MLP neurons of a small language model. Each row is named by its layer, matrix (gate and up: input weights) and neuron, and shows model dimensions 176-303. Each number is 500 + 50 x the weight over its row's rms, rounded and kept within 0 to 999. Numbers have three digits each. A neuron's up and down rows have the sign that makes its largest values positive.
After each neuron's rows, "fires on" lists the tokens most often at its 100 highest values on Wikipedia text that the model never trained on.

L4.gate695:457538525523500403476583463486458530500518498539573433470572507491464501486496457472463535509539468486558528492577590473451420460488522447557527512645527460508468492451554523540580421549502519544520425552524596530502585440445507463482488519543608532483455395503466484396547571440501531485473522579512476419525530558417485543396455510476474433474501495464498455501496486482510427544449
L4.up695:476526460521504411444583531509545472488574489409497451481486459571453532521548471486449412462590461475518541536503524563430496447450452469475625506507522455487504550466550460542598480519585556530533348473440493458560488446465459404513511434499529517431501461584464452470510591498546588500469526560529461433486507532500623499505501554514523501558501572523472445492494408388457511487544
fires on: "a", "e"

L2.gate687:423497535519572529551499478461451544507462425464392460572417432448487462505445418396554419401472502538487534494396496451366538521498491477512473533560548509476515546545497504508468418550515535461519440472470488480497506443475427526615536488505503472477499483482537442474575469444440549414597484468474541450449499419589465470401490492552520479525459494484484557475458616437490535491535
L2.up687:465455503550467613532501493484443570542559426489479535481541544538574526657529452500489471496526497436466531554453463483464529467599515603467416455552578530480534570494527500477550517484521470466502550557470469521464486488437507549553522509526541464425491440499561430501516568466359487520489494413596454505363484556532433481444421471579464473466458494479478479464471657447428549488495
fires on: "istor", "er", "on", "amp", "ron", "ter"

L9.gate605:447516499617545567526511606414558490508451460457467490496515506531543486551542470524527504370506434482466455462579428577528558468534541519592484524497485523483403530472483551448481486639493521533449482517465470418508462403586469471499512567479541605468556524536623545475527562433527567527516530440478569494544362500531548500531486463496529538506570533495511491509520438579517432523480
L9.up605:432470526561564536476548539490548448464421425549448427480531465642483406574605554572499520473483465526437462412508502525545517516493528542536479440476436469520483452548414575434503488565524506479457487529529511452448381466560496497518462570448488551505571538580583512474511513453451563522475645416485497559595489510573519423558508522391572508461539567507469478521475466498481489455492
fires on: ")\n", " |\n", " |", "\n"

L4.gate174:498486539554613528494568480512525449512513456485501476555503498439574478419452505451512460343578406501481572543536496628458523485539502562442472549443583420497472475534587513583428519468513538516479478475473508473446511534476558490545579460502496539485501473543449370430538509511449552535590505640430476448516484468558572568504568415534546531480505501518484577458540612434518604453527
L4.up174:430498467459543513467453526419564556525441485429421528532517450530515522530438479430462492422441529517491588432446495397543539450464543460472488503602495484511503518477534472457421457518553452505428508530486402441499534476523624638592466585485529476520490538487493449400511459513426494540574481438533620524531489499514510511435482472594515503463393536566444545458531555447482509522564
fires on: "ific", "tern", "astern", "er", "il", "ter"

L2.gate431:434481524547589506504489492471552484570581394458438454491589581407502504483539649479579440501466527514485546381523457509478562525414545563482559470557546475470503575548464519463432473520464565510526587567465440496566572470422479491664527486583513528466531499469384490407456470418499475325483389535437564474483489446520505484450567477504491513489508494495461540531504474487456522485511
L2.up431:386487460440451631483493568424502556520495477507460487446579576446459440491468534506472533490611494561478534508495545470528543477451459564491492539577548512581487557531519445481527452475573495449442481590431490476483545505500434428488511522519571542546433537529439484490494503506460483469463535448663494591588521604518359516505463498597572487489477492499541515430502546601533470518408
fires on: "ing", "ver", "g", "on", "er", "ay"

L9.gate877:524514584542562530498503625561551519526508451495515551381537464478484437442519444546497514537519467422457528550483430456503540528546525437518456500510532488574519508415467484452494484495457453476479467502406473487514530472519547527545449509524444573469559406417581518524493450508573523523532430551402604498500521508481533545453500437447508466479551585528537519450521413387561431564495
L9.up877:484425486456464405565467556541553556440526500485572452524578493455517494462578490504512522480509442576513433411583551482521587545497393575521483546449491473526575525538449574440487536479569505478516482615481502493512487463497588555576397576447457501498491509471437520645514475533535490550485552520396469592458434373528554510462542465425503490468501457578487488468524485515397512529575
fires on: " m", "m", ".", ",", "il", "us"

L5.gate1020:467489607447425512457496481482501415555450511535473473500503522480449538441446469496506524536503527475561515451608515479488493472444520574504491461493416437469568469503513522439484483500581440499508440559564473554586563433518585467542534563507461513552546565591493551439477553453451498453499500531474438480476490461530468525519559521459601512502515473556433568484445531602518531503484
L5.up1020:488432563458513472530481548511537441510390539462513492501564494470466492483632564430440606536457476512534424507527458413583494403467447499476538533465520483571538407547403487464460451499464498490447534456427462455494530463545562498475473585505460571416528513542548577477523539449559516498502476546506502462531575533455411505450502562544515460548553460600534536515540511460516483496446
fires on: ";", ".", " at", "ine", " of", "ount"

L8.gate914:535535552534491521512497503500534547565551630413422503539426462503521465483449502505508508487647468488453513436471500560558495535582487432555551589455422510529418524510484479416511506511529474594499423535535544555516484499565472596534401492526513479587566526531581515463654482546494491600473520516442550474476504440506532573446468435367516527542493518551527457530558460514541511488522
L8.up914:431564452443511620440494520462551432489434504494496505562575488509556466544507501515527620535489400563541497519532498573481420484531452540572519600509450515552413463550503349540497524422596445520519486473490529491420481453531491472505520403529446537462478516548505496427570499508438642559510555419559496479574513391550565414491561509447600501584524575487502567534544606548476590539463
fires on: " of", "f", "ric", "r", "sp", "us"

L8.gate377:465506492459429533482544511475478498554487499411507550464384556484574572522456453517524444515521555515562533503528565564448523442458496438462494488553561469384522521455520563570497505432471576464410507539554483529528506461624466495512518582501569615555571483534480493534461509501505438487514423482506442441432562506565546550456456459462490416434386379503530525456545610583450517482467
L8.up377:454523534513587592438489463593356447518499499485485481453466528421462529535597510576508490504559512561411533509498449451555473413482472488464530488415433556459454472488566555514624540553523471395551473515467400488450363502608438562570596549447393521481466456521476420508499472532467431549533461503497500486477494449559421493449440430543441455566416488520446493528570495529510556481570
fires on: "i", " gu", "u", "ition", "ant", "V"

L5.gate481:532486497502532424536604477450429469482495594488495434551458539514535487389413576575546469474525491520548448554505611530436515490501576464456446613464453529500386541480527541507487429451505531472444435519539532451450468447562497461542503554495521580519523521536505528435525512475529522550457484550427490473439453517481539486467528478467523608456506558515477527509565483529545618330519
L5.up481:561425495410438547497482539516542485519491466438424502412485486468535581531477408497469523448506495553434519575469571424480521462428501500409492652458513578495539504494436560500509470471493514477470528511614475443468433518531588560447464600480528557503468417594435427402516488542443460542492430579437491486460506471483532509504546506488486561497484432474576542519466448501510518541520
fires on: " |", "at", " first", " back", "o"

L12.gate776:481435558471465538515503570600509527503498490443417517522536605550512469434511500451512470535464471576550490528492479526574475486434510485408441465475516423422469487468552492474576495439489626582597553549512537434473602386487539538540451458469501470544506481460515479496460512425483478458501532504443444471536447469548445391469487414501529492486485508448402521557485529507443483430501
L12.up776:498426633416535531523608533566511585579574375503469476520568569473441544406559540444473532521527519499543555479440442456481479531456529515546459541487590486512572463494560473514559588444556552506482575492411526548498537384484477488541510501453546499576553453503427494483478442454576495456424494532488471519556444579542419509581506464534537505444577447577456472547445473531441463463491
fires on: "19", "18", "20", "10", "15"

L2.gate440:487455543524519563593518511488597492503438455475452492485454606550521587440527614404509556418552530498543503382523513537506502570521648482533485456424443508524478556621514458548565617555491516539483580521504473544592615497441497518583577556567493447569608534472506500520583454401529508458553449563407489529461494443529529516483534404445464478447531453498393541466434537448518496541441
L2.up440:487503474524466501534392462536544444488528372428513594435516525552465616420590568505496494529489585508528499492575553404534443556496545478480507484446446517575516502554417375474533516539569628606546611512519473523602600481473528565473517534499538431507607461557506517469442520417508485425513451404491416536393439491563550534472536521531488428493483448541421513540496527466534392478533
fires on: "s", "l", "ed", "al", "el", " Den"

L4.gate388:337608501526456507518502539419519719456476497486563534428517561547479505485476472512524495412528508469469544431496533527548509449535573521479563525466487507488425519472517515480532506560465516522539471471467549576453561498508558586447471409453492468551437524482521448543489508529425484466468516488415510459451407525542496534388505510506453441450487512424514535503525492512514517518535
L4.up388:506509463499465480459392523492476578408482434471565510418466511536487495476470442501486470490423543483556465421435466443602513470514517552490556484492544496474491530439503482523525480488537510459502503503539525530480415548468545589493484465424485406435388531511565431569501477616457422482501573482442509473452500535477419478450480477586402479449474547466506490499506503544469452500584
fires on: "er", "ator", "et", "are", "ent", "z"

L8.gate755:467532548439502503496554512497470487554485524461454452468446597433510483447524504507587513509533525547513572519511485450586559541541556408495533512478472511464552437437588481497408532566485514542482485504490558487539579516402579444526543485474512580474562525505480437466430557539514458464501421532522585486424490523638475523538526458490449496452558474469525548565569476578476430480424
L8.up755:492475593466462530438468419568421429533435601544490452476492476504536447471516541478518528575517585529568554523519467479554562522525472510500484536396524463498535351416481491484515574566462435542399524461523550493473505456499600500530480511461472580465454488456440431514449524548512452485494464585470583531444529467513484470494531551540434519453464478542490462555468483601431485463539
fires on: " was"

L8.gate505:536523567468533550543480540460582499546495546429465533582545582528479508463547508520523499488471456520440602487570497506550541518499558521483486468497449471517543541449516545575441589542512488581589426409413478567625480421407595481577614494560594508567526474567523498479556485523548564477539484542411470537486491437586546481497528442437474533433473566519523498467509477538506455502492
L8.up505:417510461550470502501523505497412448525521553502489522511578593488467437384464458568567466495546573566516522589419451488486493474492490532484592545483462595410467451547629459436557568573456432458484501512478529526470494482507493556428454507433499645490470494553503433480436571467403598488540431555517540554379493471515560554443578541481521557452476468458493443533557513492477556449474
fires on: " =\n\n", ",", "),", " was", " is", ")\n\n"

L9.gate516:453544507411578506481481576515455521485472486495458494480464516393569557555515453557551566492504495489569447470524528493453461448515527527446501451478409482514477414534514508557383490481532523411539507519443511416496532495461628541537514502515567541535551424517525448429507460479526530569511479515560496510532482506551495568513470489585534488465520516549563543435489519562493512424481
L9.up516:373460513494509454548408451501454420482533408559471546416433457507492524508530519448558580506492572520538414514511505548437520457507470489509504453476488549461548543558496367486523471525452552470467526544510512556534531422535391494550464534471431610485560531615493501460573481572430539536586561590501506482484510460463528507465497521529575515513534463533489424462401489575474555506375
fires on: " |", " at", ":", "b", "ib"

L8.gate658:492479566527610433493557521519472460562441509548514530504527515413515481436510534537536451476515420585517562458449485497518473419564492418437546448481494584560512500534570541481413588619490527559473438501513577456553585468549513473539563481499469501494519482490520545500440525445561510439657485569473503503461482503625494501485563524459435418534496525444467523474447522577575531437481
L8.up658:544393475457461438588499421460481498537443555492486514529534585505526454469596542445504536535588529551565596534473560561537559509562443472429471504510518576540506480533522510514505580504441478538439543551479542479577486543473460478419546553574460523505483474510455436576482525417480451535487510609413563498475514364593560450533480504418476573642487436443483580455493478494571513442479
fires on: " be", " is", " was", " as"

L12.gate485:475450645411450538448546462441499456650494501452431468467525500483524515466481533558534477528501451621470454493500526483611441489475517467488555554502550567481465498445511502383495571577494523527569478484553500478430568554403467418466497418430445558551503413544510439480424469462631560438482474625536482479449466439565551564453566642524447493579569520446489426478556553584463486536536
L12.up485:433436455537584455508443470495480486483487504509525482417526438520534437553469492510525495453469532601548597540464406472506469547479381464498511477440513514552455552454445514503533439526548547602482520491487497475430433463521551469584445418438534495473528586541543443436543581525428492445507457525499493587499511482508575511557495493514419463484578489552495506549478491556463547477496
fires on: " more", " was", " most", "ess", "10", " very"

L11.gate19:482587512472560502542474473478472602487498473462493473552484558553530486532516506353550482376526442445481530390451471509471513402508556454522577410549553456469487543406413475487465545501493443553543530618387464426435533473505458515548532495491534512462529460535533497505462472494507541421444487505456457519404538432574481469462498486506528531482642524566512495490556474602474456435436
L11.up19:486508485473513465557479480571477463479532580586486537433518484463528432532500453424552575537512432434521422526492452480468354503545483479391542482459461511574508532383501467433520399476588536493405499507509516400498520509393414400517487498488579512512464485524572477546541537563448481529515464463470427497518488479488560416555616470457467534495447490499480488425538452599491548448441
fires on: " P", "\n", "g", "p"

L2.gate474:402455551508400514507495514432489558546407550461505465531426559514462479482517481451569433454620532496523540461446527568568489465526472538422431559607372484460476556493541500461573501478552487523505426564480574467465569489543561541531512496511606542496509497457563485479502486463568510429492506465569502533494495559535405517263473575481574440464458460536467548388574516549532468474448
L2.up474:398571538587442567440486461472476603480479566503534468449417548641537543421489550494454377432522515501568513533455448393608513485557514498463480533578429537508495531433463476477523443514513465408487490531477454564420474502533500474430473541550593448477467524517551433576503429560530534532399410486446601521463504552568483538465476472517534484464419564449476601452507582423564418425492
fires on: "er", "man", "ator", "her", "ander", "ist"

L13.gate790:526401551513535475552509462547488419452562470468574474427490570421418510426517556521585450530489528469427532501624463455478525569497527512514423534571478579498603461511509552474496532469407596496497439595456493550475506433521527517531453536496525576597490566567507481445435512536563532417443527590471591451406490493432495535431492466451498524544517441477464572504530544540504568495511
L13.up790:465435466525471522443555526516466483512484519398422537522435524505456507538530499408503563443605485559527431522525531438522519535559489623503549490425528534493525511484462464574574443495559418567507435508479470509458506587528433562416444450476469509552535490492472494536539536547472435404465543525506469488532488529505545530580432508552537599467402503563517436466513593396480493437607
fires on: " w", " l", " (", " e", " bel", " con"

L13.gate117:405509579573539566555482418472425512464551512454546568442553474388540476498502528415428467470552562476414554477559538430503422496549518456562537577456492507515459553497531485473507543589446489456575551558492494534450545477469498494419480511449514461619498475514530481486498576422517539429459522588439538541373510459549475547446504392521492480442452505466488484570491462564556444506608
L13.up117:552531465558436436514417451474439554546543530400528430424393541454554419509477433420543482536555490484598486604513588429513472543471524529466517506474461480400594476549519537512463405536496443556517507480475385544430472585475417531493587516503485428518556459471465519546473535489578487476456471562449581531520539479565501425416495540390474495501530454622480471431467529498480512465476
fires on: " l"

L13.gate245:528526414556642543530408598472506506458557475511502482488508474483487586411492488458527534457507459481502559446475496658461465509496522503452479524535516480590478461487526483466371509544499503539527517507516531509521510457493573439537461471542524494514388470538511464501579560456509421394495491499462605538506518463499427468539515492545586473425510565487504432516515514556598464592479
L13.up245:423540434563516414605516466457501455461602499534455474640548581456462523445520566479398475495562509533480443467500491540467478436484480500493547549607384505440527552630476553487518451402432549500562501592572483491526435513496456467437537543468505485424561504533383456451507409520426549430498532548526440512509534474612560501417591488525453497527536493512517481480557468472515517542489
fires on: ",", " of"

L5.gate883:506572552421549582522593448493542473489528513473520530532500373431498515435526518546478512510510489535461568530480408534481490541390503524510533571485484482494506442464455521451418544539525514496460495557441505434450564453601505556558457543473421532571632549509464440537471458473519563529556491579471458513536474485488472498455529553485509512475528445431606625415530587567483509457470
L5.up883:423516437507450497585482485508524525469583603465545464428473599514491368456483470493499583475577492565403432448431517499622551549430477455465518609547508486507432518456478525514517500468597495481473503603546497523472542554505489534390505460536455554504409433458605518536485479536490568498398505492472452470437501565465474467541509515455482525507466485416521483464476502464558541498487
fires on: "sp", "ff", "v", "p", "aus"

L2.gate75:464517526447545489503536580412429489483486474547490496538519593460527500501480490537477519570564514522510532449517530489537536564524572505460636488443635521453559529457502470518589515447463536414538436425412544417444560527583505577443428462465483479552522435520546489500463498574420426414539503459383492503456476470467433506503536484541564555440493466552557531554517474577496488470505
L2.up75:478445512509513499444434492485423468494414456503566401546534591583528453512410509550478495584452432523487606582481490415562523511411477583487485553478535457554412561388556418492498409421543481507490549451578524574533516574512520615442497499454404464484516548447492497538367582496551411483542557519524400498457513558513522514592486503477500569513464502551487498486451569479531464393511
fires on: " prov", "x", " Comm", "le", "is", "les"

L5.gate748:490532578449500504427402590425480472537421509543451547517564532423406510451392432426502482494585574494569526510557631517487504513489544523577441599497516407494489469504594498435435530489548434462408519531435504602571522567542587482470530486482533534520569523521486493458502486419553412495571488510509556372417526454527548513429504393465529555546498488557484469523429459558598590520575
L5.up748:456537555497452528475450447485556406524414475510406407577461609550551582475523518569429493471576466541474558491624412522486555490535484522436531566544566529541548437503492493438468472496467432475399517479427456499521494486437528513506468436487479479471599539570509440377495543524484513506540458515574495530512469442582459564434488517507593564490466485525492519456469516492502504564596
fires on: ";", "ir", " |", "u", "t", " at"

L2.gate588:518428456477501490559459469480473512543498420480520519516446500501585496586517513508536551488543455524530552447421544512465489503500471526451436485504540582530470533481560507483551475465512571567547522569594519561376466459480513537484481445509445467489540510492622498447516543546479459468494562396554531415521414457558467601535498421426475542566490464513498508468521506656463514577464
L2.up588:486475550545450569453537474440471467519546587454493356450450541512497454484474417466532571535540553545440593591417518475421407429460487543554530463554381576428384471437493427451523498485452470420405488491542380510518477497570467401512444505480410486478492555463486549506486368519405401511501546504515580448671486506459458502533415516557578499485569518452493429417442454480519479482461
fires on: "ic", "able", "ed", "ap", " of"

L8.gate828:437611572520507648519462527469451475517480532557516500529463516530560571412468471468568496441509417500445512462569552517428496382566508521452498530475466463516432564461473481457551484484492507538566480504525474425460528433493413520449522461508452487542600437575630479443546461485570551535496529442521443553504486576563479696533470543571570446538483467555604508553474516583449526534461
L8.up828:560484436507466429602436511592471471452433518562499498424461499494378490415517494478515451540436496562466450558542454512502451461451524504523432410439502499535530536452400512536499502487520515536429474561462431533422453438433514527522497546473536473474541554578516469492507449516469543590527444546476492498423532467584487529500603440551592441469554486485581447525537509526490532474491
fires on: "20", " |", ":", "\n\n", "s", " |\n"

L13.gate561:439462507523486528569452526466563561504475477501476519477512483555485554575537403481534556464526520553466605456461512491537475431601511462514515585466517527556575528503532486457518554538527453444607541535481537580538480500606526499455526535519554445620516564527484509511535500470540525460468496473464472481531514498491510601414545442540505563496458532455518600444548539529531473467546
L13.up561:425528550563483507414493434480489601596583461482514595461536588420493480383541489534552505529503492487492516491413461420650422580474526506458430586564473506569509543487413509418526497517588529475576612559472471568422451552482509492424529472515391580483548472493533528475569506534510451419454483518407497583497417590472420489453568483453484477344534460499519484392525573516469502496465
fires on: " rel", " sl", " l", " bel", "l", " del"

L2.gate996:456549503481559529622506478528425460536549455450494443491509503417442477502471399468519528502510494385503467537557470492510490494437672500465504511498512465482492514510640543570542559563405541502509452515498544520471562469498482448578515531480582489489509505453474522478611579437480530489544441636511459541441516513484463497469511450413478403414556452397430491478492469469567535638468
L2.up996:471537494486554553463447460515417440517443446519514478569569545501457499466419476506508477494542453457509509558445506375454523490528591533523511541508503585476542485483575513456549446520414505497496357420542480511560516506468453430470449439558479508524490519552551505430562552390609509552518401506537479496523549461494505470517480471531459488531551559509556407510487464414467506533483
fires on: "e", "ra"

L4.gate82:427504473507524465499477526451440481542567459400484484507536466466564532541491556583524536479534439508493501440529448484534532541620539461540529455510515556517432522541452421490501407567454562526407476406518526415525530559537448539503501466420506497467542408525472500503506466494413491531525406497460616482457489454597503506500505506410566574414552464570538546473509586501538525504462
L4.up82:482392493499397491567516489408503508548550578507570590524478443534508489482573434529567533590445527456476421457448539595501439546492429526501537495434575503457513508585478460415517551469561491421506593522566569454460505517512577519502404491512504586494527459468538481601456459511487514449459515577423545563565487477546468507452448531465558464461475496536480543434652504547455420443530
fires on: "ac", "or", "m", "us", "lor"

L13.gate757:479461467436465448482487606434417560567560503379579544558475468523488473492481557455493495408440490511470536501425584581389520504515489445554507507516480494449462593459496558537538542543511578507457557531526506460510534537501532440526540521485525535516563441467467461448485508407520529457548453481463551523408537482486547470521514444560493570458574543537495531489468562547503460415480
L13.up757:440434553476447521548491484478552475574549555318438505475489585535486553468542536496548488547490569457521411489487468554533375468486565375501527479434471550602511532526490466509597537552477526498485581497418554442568490439555521435485587411438505591570549571419586509482457566478464508538396532531382510554484420469498494425529564537491491536439641548462425475454617493530402470468436
fires on: " S", " P", " s", " v"

L11.gate484:438551442543560534416546574525510525503468453510540494442517459462457408523529517508531567543512442498536688562552578498478344508465589452500557544471458485435466460546509590463550521532497571511511448548470559486549548471614527553420521438535482617495489455552590458440445508419547471541540488604424422496561454515469452488439521566555497533531566500478633524467486613534463550520503
L11.up484:507442487503494535506516547468459438485590594460573508401496505537472498557454455531554560447578449552520465573528535433568506488546509565537491523525500515535418573506553434553570594501482486516415534462487420453553382471572438536490455492571484514453467497534460652504538464525434580544510480467506464506461452486503511478529518478556485391479507472491547448527479537469580507540554
fires on: "c", " pro", "at", "ab", "sp", "p"

L5.gate581:498479510592490387418582506526559501541522568463581595421552509429507446515589513381539537517535383562477566529435557499535404558479494499516514431536523469488542442456500494464499436463469522666552524463511520507519559498497467406496425419517503520495520503545531469449515518423455498434435446492427537444539478530538482481469438576513446551509493492557593448424478486482508425614539
L5.up581:543401583579465508554481523480513465450568584512491414437468477518473523481525437413462365485532499528499464468547623492512478488458469410485548441501592439512460481578399526526573580423474498557530470482517443594552505457505585519528487506473554451437517470548553499440630541436465505514502520538417539492490544518423606605522704492478502482510515484432506527517460466414508534462493
fires on: "a", "ha", "ala"

L12.gate905:491632491482520467452443508513523577478555414424457506514515568443445526462446456348546463450498505489430517447455451515506431502489639498472461444548565396535558537463486550433467517570484433397524520527432426464461449549538505594486506464604496482463542484474563523473480496460483543411489483480466528473458495511599504514522517525586478483505511530540516514486545507535514600534539
L12.up905:507581524477615503421467484495437621526525479577521555447440430434531406480502526569576455509549404441421547479412467455469437504483512481495488551455531520498575488534536547505445529529468516516506494551435512444550523507499511549486519485430563466499462475494577446557513628572485503434437469538487492560467471481516496439451544482559544465475559507435521397483531476530443521502459
fires on: "p", "g", "s", "et", "er", "m"

L4.gate304:523522579452562454492487534486467502567430473531454542500496484418440524502526459493546378511466442437473564561480515521464554477548574555501597526475488542522541498520449485605396460540460429436457528507487536464503493499554494526537494559484480526531572539490539439483440551422518471482495502509375507508405467518542561616525543508556484550464546504443608622506548527529502538488403
L4.up304:575495544485552488471470490536515393513420506525515429487484523495474478456517464513454445591410518522496553558487442469496610480488497564505638487471535474480495489482478412569457431476431437529453516463536490514519440431549474549474530528536424519502555644541491483381482576540485466517525457449435456558546455494518518559552529559561508549504533553505573611591513551528497538535515
fires on: "le", "es", "y", "ure", "is"

L9.gate753:460547533488561413653419527448511510545514556490500512474530505475469474388492572409568491517493459531450484451545459533491459481492554480515462405542452413557382459480510548580491543566554516466553506517463523469410555475512426477561521477515575486534482553433512383526464506512568458462605546582494478598481459592597570513499420451477499466453527512449466502487507532499490507555446
L9.up753:460491499535514572469498516521500482450537547492470532491499492533535468439644512508502547486491486544584569564504457519492439626400455438527436520512401542564565464531435471561507504457552507485536512591508505510492435460528489438564576517432514459460467525490514528485497447503461469392407524521445491507610506583517429464498522534478400562358527434574452541459475475543486490492409
fires on: " ", "20", "ch", " took", "\n", "18"

L5.gate542:543524504505450464467536584526462450565523466499436531469519549577503498437514530533607570503544560524508519473529492454458471526483599474490477584546493553517565562517526606534573475651515501512555465589528483540571616444525443531585567534583513491580559515453555444534448416389502383453510505546600580542444522453481451477507484572505464541469534433452524576501497536502570560465379
L5.up542:433465455476519542535404507421507525497476466408529591427573452527500490601532483507419396499545478462460561503465539473466490538431468476588577515524566549445599432480426490511501503421508547539437570477465480466508490457517439551489516531474489525592538396613555532513528482493468453484517534484519431550490403441540481493541501544499484464497514552507483586465508506596526461546440
fires on: "ed", "s", "ished", "ar", "ating"

L12.gate661:446521603541481497580513515537430526563526486491567503505569435460517415583532481464495513472433483493545636465514474557481584462567556460509527508447483581548503592413502523473463594450526464578535462460468495430553526357517590524571551468507515568474528486507538418485465499442517453445653477519487572486437471525465557612434547509554469466542585497513580484476552517479599458522488
L12.up661:552489565499483531491474512478493513635517491436519467546515412437523453476569550576489509590539500410594499568502503566561520489554557485467502500476542592501502552545495462573502570458522487512384589547451463462563488442488517506483545413607482561445532525561554399568581467403532543487425483424464497543446488381535575475481472479570418520463568537618465482519510499537480460467481
fires on: " H", " l", " s", " S", " g"

L2.gate291:488519477515503506500473530496556485570537529531440477421470523548425473505506489448544521427598516531485499470511552452495416498552570423459510529471488496491404512519520520482585450552550409423538461587526566506481531505501499484494571491568578449466531481477563394434604440485509538465506498608559510582522505510548504374448491470387516498578452537403390495504469537520545524477345
L2.up291:501490539573544459563515528542508457447448559553488533402510478573347510498578463466490436489500510470475545501535562463466458510527570501438540506520515605482477563506548501510510534514601527499502540499423509437552510465438440504564524459495479502493558486590594505410503618466496543455541542468480417595411540553515540501492521515530432442515451483507417484537459471462494419564475
fires on: "n", "a", "ade", "ce", "ories", "z"

L4.gate620:520537520428537554484485487510549496535451494505516575458465535470456503472510540475565498513598435539492545501598588551527453541540613583465490479474532530484519470476541530491464483500488597457443533484425486425438480504479542602444478533546466520535550440422496503513485437545516548548561588481433501505415426448554525578509378434585538520533459424575486534492481555471541490459489
L4.up620:513455606556495460526493471490497507603412509578480532503412451500519485468393329498454504498542518488486480473500514527515549515519526580559466583573562513526525553538600504558605547430465548523473471504565448560502517461470533422524503387591503545543520471464520499538503443484491596461500502476512597540463465469475545483377535454490498434528515476497398535536526538450587590481442
fires on: "ic", "one", "er", "b", "at"

L8.gate977:530604531540530503532571501417449472646597536422434506570443567445486476533479562486536518530519487568471551440471500529387402465447512454467466528420425505503478518571496542450496565463545556487568536605536592554494547453544472528525554474491537576600635530507495433465519491452480477443518507544476538509484485471545566473410513435526567491428482517584507511540519525535451557502547
L8.up977:523540472533451500496515428510424389508535488501443473642477594391525488553532570492531456619411518549512493420526511478434482477508477495524504462465429487583496522605482544387524562373491629490514536571571587539479511429524490435508514550468470522506469569449350468419459516480462495459485517578529495545540552537475476425446576498459513465458470504589376510537514468437440530494513
fires on: "ed", " of", " about", " on"

L13.gate337:511493535515612389541443515513509569586533466473499585481598429495513573497497540573460567501484440463404633404432456488488475467568512485511535537528537517407485557432520513465431481514481509510574457461452563531454527411500500450458557575439507438619596469510494448496501493491521503452485485442411552396432487519529523559477429534511492553431499516485556496464468552521457512425531
L13.up337:513462560581462543477499505495511535551550559487539511510573568566525481486613517489546473537544507478506555532586489433492503531412515661573407464522542535496579510553523527536438554443560565494462447491482478546445543478511521481446509527454518466543564442569450547513486587470549474455409557577438463476516529545598576497537521531465526472519601513525509475492545430491513422495559
fires on: " l"

L2.gate518:468512500495510613552479533520506507528446485501468657427603513437567605517490471544488478419565531493511493478465452507573370425463481495459553398470560439496436497533456406446459509508556402466486542440492488474504536496602461419423568617509475479528507483513459478522540517525464434495538457500400530533487420538459485552478495565425498601552479530496459599465406485536465532533506
L2.up518:581534601462515506481562488491508516542484540502489547527512493414466456589490410487416476522516434502467533577450436550567369483511568564561561554597454464459546466493538471466524527517472434484421523426468601503510545466533502378485514501490476479472507477562491481468534481546452551510392594565542439465498488516524470501477386501543523518524505432522523557536557451525443471601444
fires on: "ish", " go", " April", " December", "ing", " August"

L13.gate578:494470491507542449536565474446517503474433470509457471574553459404377530501505497469429455476577462547536565461500515510474535408492545494506463464565531488448571529504464470502521495522551516488484408497439576413518470431607519569405609413521462529569504443510571520478496421382585393510529538501469462474442456542537512518511479443616553534434588576450574471511535566562517662403483
L13.up578:558494472511492565542484440504566468480552462481542561508421475428554478460555504503443467533428527542524504506462576471486483462482466467423449490436560515545516555494391504580525618478442541584482503592463566552542488475491540446501460568462423488616495529465568423416520517521483443577369482525478447513525448561469445498447506548560504483561477451468428546560532527527463542513446
fires on: " b", " over", " B"